config = dict(
    n_kv_head=12,
    head_dim=32,
    vocab_size=1375,
    rope_base=10000.0,
    init_std_qkv=0.0399,
    init_std_down=0.0,
    optimizer='muon_variant',
    schedule='wsd',
    seq_len=512,
)
MLP neurons of a small language model. Each row is named by its layer, matrix (gate and up: input weights) and neuron, and shows model dimensions 0-127. Each number is 128 + 32 x the weight over its row's rms, rounded and kept within 0 to 255. Numbers have three digits each. A neuron's up and down rows have the sign that makes its largest values positive.
After each neuron's rows, "fires after" lists the tokens most often just before its 100 highest values on Wikipedia text that the model never trained on. A number after a token or word is its count.

L3.gate90:126101102139119151120168151163115118162197106089149181108161109138133102177129157149167149165055153065170094111164139124174147170192125113125142144117149129181088177091133123132117115128107048147103128095115178151148190130108134110120059151147206122051151183151151155164193233140097139122211111076159150105137084118132138139153141092167096134153112076101129123068081145073127090156164
L3.up90:101128068117178158091152112112090160169114098169088141070084138089122114098181152135137105165119104098155129150148128084111116152117152154134143077136155182161085182109115114148044111112132077158138122097095135105179133161081053130141070107192150143069121180098107145148166095145134111075156136104160111104130082149071110130090143117123107159141074143112141098064110098127096143167096
fires after: "f" 16, "T" 12, "h" 12, "F" 11, "Pro" 8, "ur" 7

L3.gate181:158132111112136150109113145183136154113161121144160161134128088125118162109177110129130171084188135114218075130076081084179157117128141115103096124062178167118091195103092159153127113136117162132150111093105146118120150116114162149099052162134185132128128127119173154138154146088110139161151124179111151126207085088106125096097139147147128137152133171126151129098177141154105164138127
L3.up181:162131092136161165117083133117223142132137013123094139136098135127094158136158148184137159112098076175096062149153127119114182110106153106126095132146151148080117107152159112103099125151115102083071131131144093110104171132190153093101169166124197148097139151137129147103025177168163138109104090137138170163129091132108124142111126075083104138136116185090153094187087149105098077139106
fires after: "T" 24, "S" 11, "ent" 8, "d" 5, "it" 5, "mus" 5

L3.gate76:165080162133155086111140123090131156078134169099133170117149140113157111167180165095038117131120106143134097133106115087122121116148101156114117141117130145112119108113133173148192138111119149130161149105138178141153143129120111101062114132156136149150142098070164153140123142160123180146114155136111106136174044092115196111131127143154195156101200148147156123162076168138106108140148
L3.up76:165174139070171075082184133141099129166128167138124144097145125164156142133157121112090148091170187140129163146179145097094172066116071111093108125108206126179095111150185091163077193104135141060140144138123123121089116107081167116056139167167124140150111168123142103095077109148089129175122124076135131120109057172099161076106116158140129102174111101158165081129180128170170113145163
fires after: "\n\n" 93, "W" 4

L8.gate296:144123192113142129117175125115116149150119201133099143130119140121163064146131154166140087094072112137152140120140111144097138163118140132148092077101150108177156154137165151109155099125183123134178118123103088193094098134090093127096155138136118147152135132096198145122132125172173175106034115104123105170167115116094175165137064094163178116104077135122079133138095092119138163199201
L8.up296:100090150136180122052115130125137186139162145105122115114123090106138097164134182144171112128129118165145106127083111150160105136103144123146102129124154054172126117077053156132090115086153119080138153114186150099182112129115107121113120136155141155164128187077086061114118157140153136155072127125150153170128108142069176152197142146168131113153130117091121054107085161107122148133144
fires after: "B" 25, "W" 13, "T" 11, "| " 8, "K" 7

L4.gate428:139096129133102175099145182107117171073126151160094102147122092149157089096154152181106140155147145090164120068149096095135159165147150168145101094125102125114121138124145123119165148112106119133188121166095090125146146085059108125133111132082120111133102176131140172118122139168151120142162224075078071092117083065078095113107160118062155159082089099117105161110097091147090141203112
L4.up428:102122140119141120089073106144155162113095103139118071101159158154092098100192179092127105108080127077125155190126116144086117130113100128204135121167077103079089167120201120145146154094108143211118119190123131098131064106101072112131083111113088129205127161091139148144132111095117137096145103096131153148101067114067151153103174152154117133128126120146063151130168151151131107180087
fires after: "p" 19, "con" 11, "fl" 8, "ur" 8, "P" 8, "f" 6

L5.gate447:095138131131171136120084155092119160098184143155199180108093129158050131118101133153110125095136080149116105132130073090148107183086127135121145108087107190102172145108121155166182148061144107190124154148087125137141113112140148163099118114099139143053096143122139149099158179094119097116067126120146118069165130142133112146137111130141151142111106218119122130082122122119129146103103
L5.up447:147120095048078129118130159106116132069081129129172156124117150078077135133178153183114143127071115143182152075095165089139087124055195120100160147096152153120171106135120127148141161151086076108108125137136083133095135073168158115173152109112118128123088157112097088107123116142147052096145114092196171155163152128173102113112121118108152161156107139117114081095086179160084172128075
fires after: "w" 16, "W" 15, "D" 13, "ar" 10, "d" 10, "T" 5

L4.gate345:137149128175149142137082120181148110132202120175092103170174099115129152088131198097104128110151100169142126127162121122162124129203107151133088101154161146133118137074106162111131116141118096134134111082138174110157114131143106072148148141102075121100144169141133132105126147108164126122104066133158094096197165111152081145123158090157242143124185196169091122150092102069154109113139
L4.up345:120121128166103171168119083088084162139192080061187084122163158100109118150133158130111110178139139094144129119149166090209138122152151134091034065110109107155136113134151155125164095143152094111125177117124164130171062186122091139138167115137116152160186125165144201173106145167182142136138064090097097115137131135126128157064107111161166119118114132208086178111106085054149178092127
fires after: "ar" 17, "h" 12, "M" 6, "H" 5, "S" 5, "J" 5

L5.gate68:091106100091104112110067156156071105112144074181141069113116099161124134142154092106149147151092086173159014113114127140064143157115150173064126089121166100106107157070125109145110120141115133119105114158133161111170107116102128139148096100110147149101121121139157210141163150138135168093146049137129067095148119155149119079094134137115149177183143117194121154192152155122194123125118
L5.up68:148075107087102132132107140129065131104141075121195115191139100069164107095073111060147168166141132153154114161125083197162081099168121169173145106085135123133129109141161147159148113099155108116132158152167117123162149100086112183128115115132093115250100082129162023131134184156157102129161105138114126130150121145100137130136162107131168112126089131155124133130136156092156110119101
fires after: "ar" 16, "ul" 12, "M" 10, "H" 7, "ir" 6, "as" 5

L3.gate325:130119122065122139067140127125054116103095161091119110145123056177105105086092194082097055072219133109153172083094215124106100109124091121140163130125119160127098113136067133134139187074116077141151153132075122171133127169150073098143083106121087148104168179116140112112176130143127184091083129108144116132140111161076160143145117119125148134131162103088144147162114046136147117123147
L3.up325:115180106052145159090094124138112139142155142193152130121130126113139145101172180072093130167133115120154154119152097087109105088128102148111105154121100050161101130137095184139109173177055182089177169165106108153084085122105142122111123127142170057162150187137101093081065168161149155141088138137125132086054160124139085136137148162182096133129135118046087113109145094127135172171100
fires after: "Y" 15, "y" 12, "W" 12, "ri" 10, "i" 7, "b" 6

L4.gate402:138132040135118120169137088132153117173144127201139124125103146125114159063140136109099172132153125143156113111068156092136145072113073108097086111110120190106158146154148115191157120149130121135062120107114094067121091112111151129116115146128116139208140147091166143104110130115088109183146125185094079159156166092179131198150156111161134123157144186113083134135167103130088164128138
L4.up402:119061103139160119084111160153106080186194159082121116071126091122169137135112146114118086174135115111136113209127109070152110166125150090178093094118089138125127141096211117185077152129138172129123163154118131169138127153061132206176125057119109139138116138104130112100100151151104102155159125093115101112124128133104139099144100102169156145120142161160118106121139145116073057070138
fires after: "Dem" 11, "li" 10, "In" 9, "Li" 9, "ad" 9, "ap" 7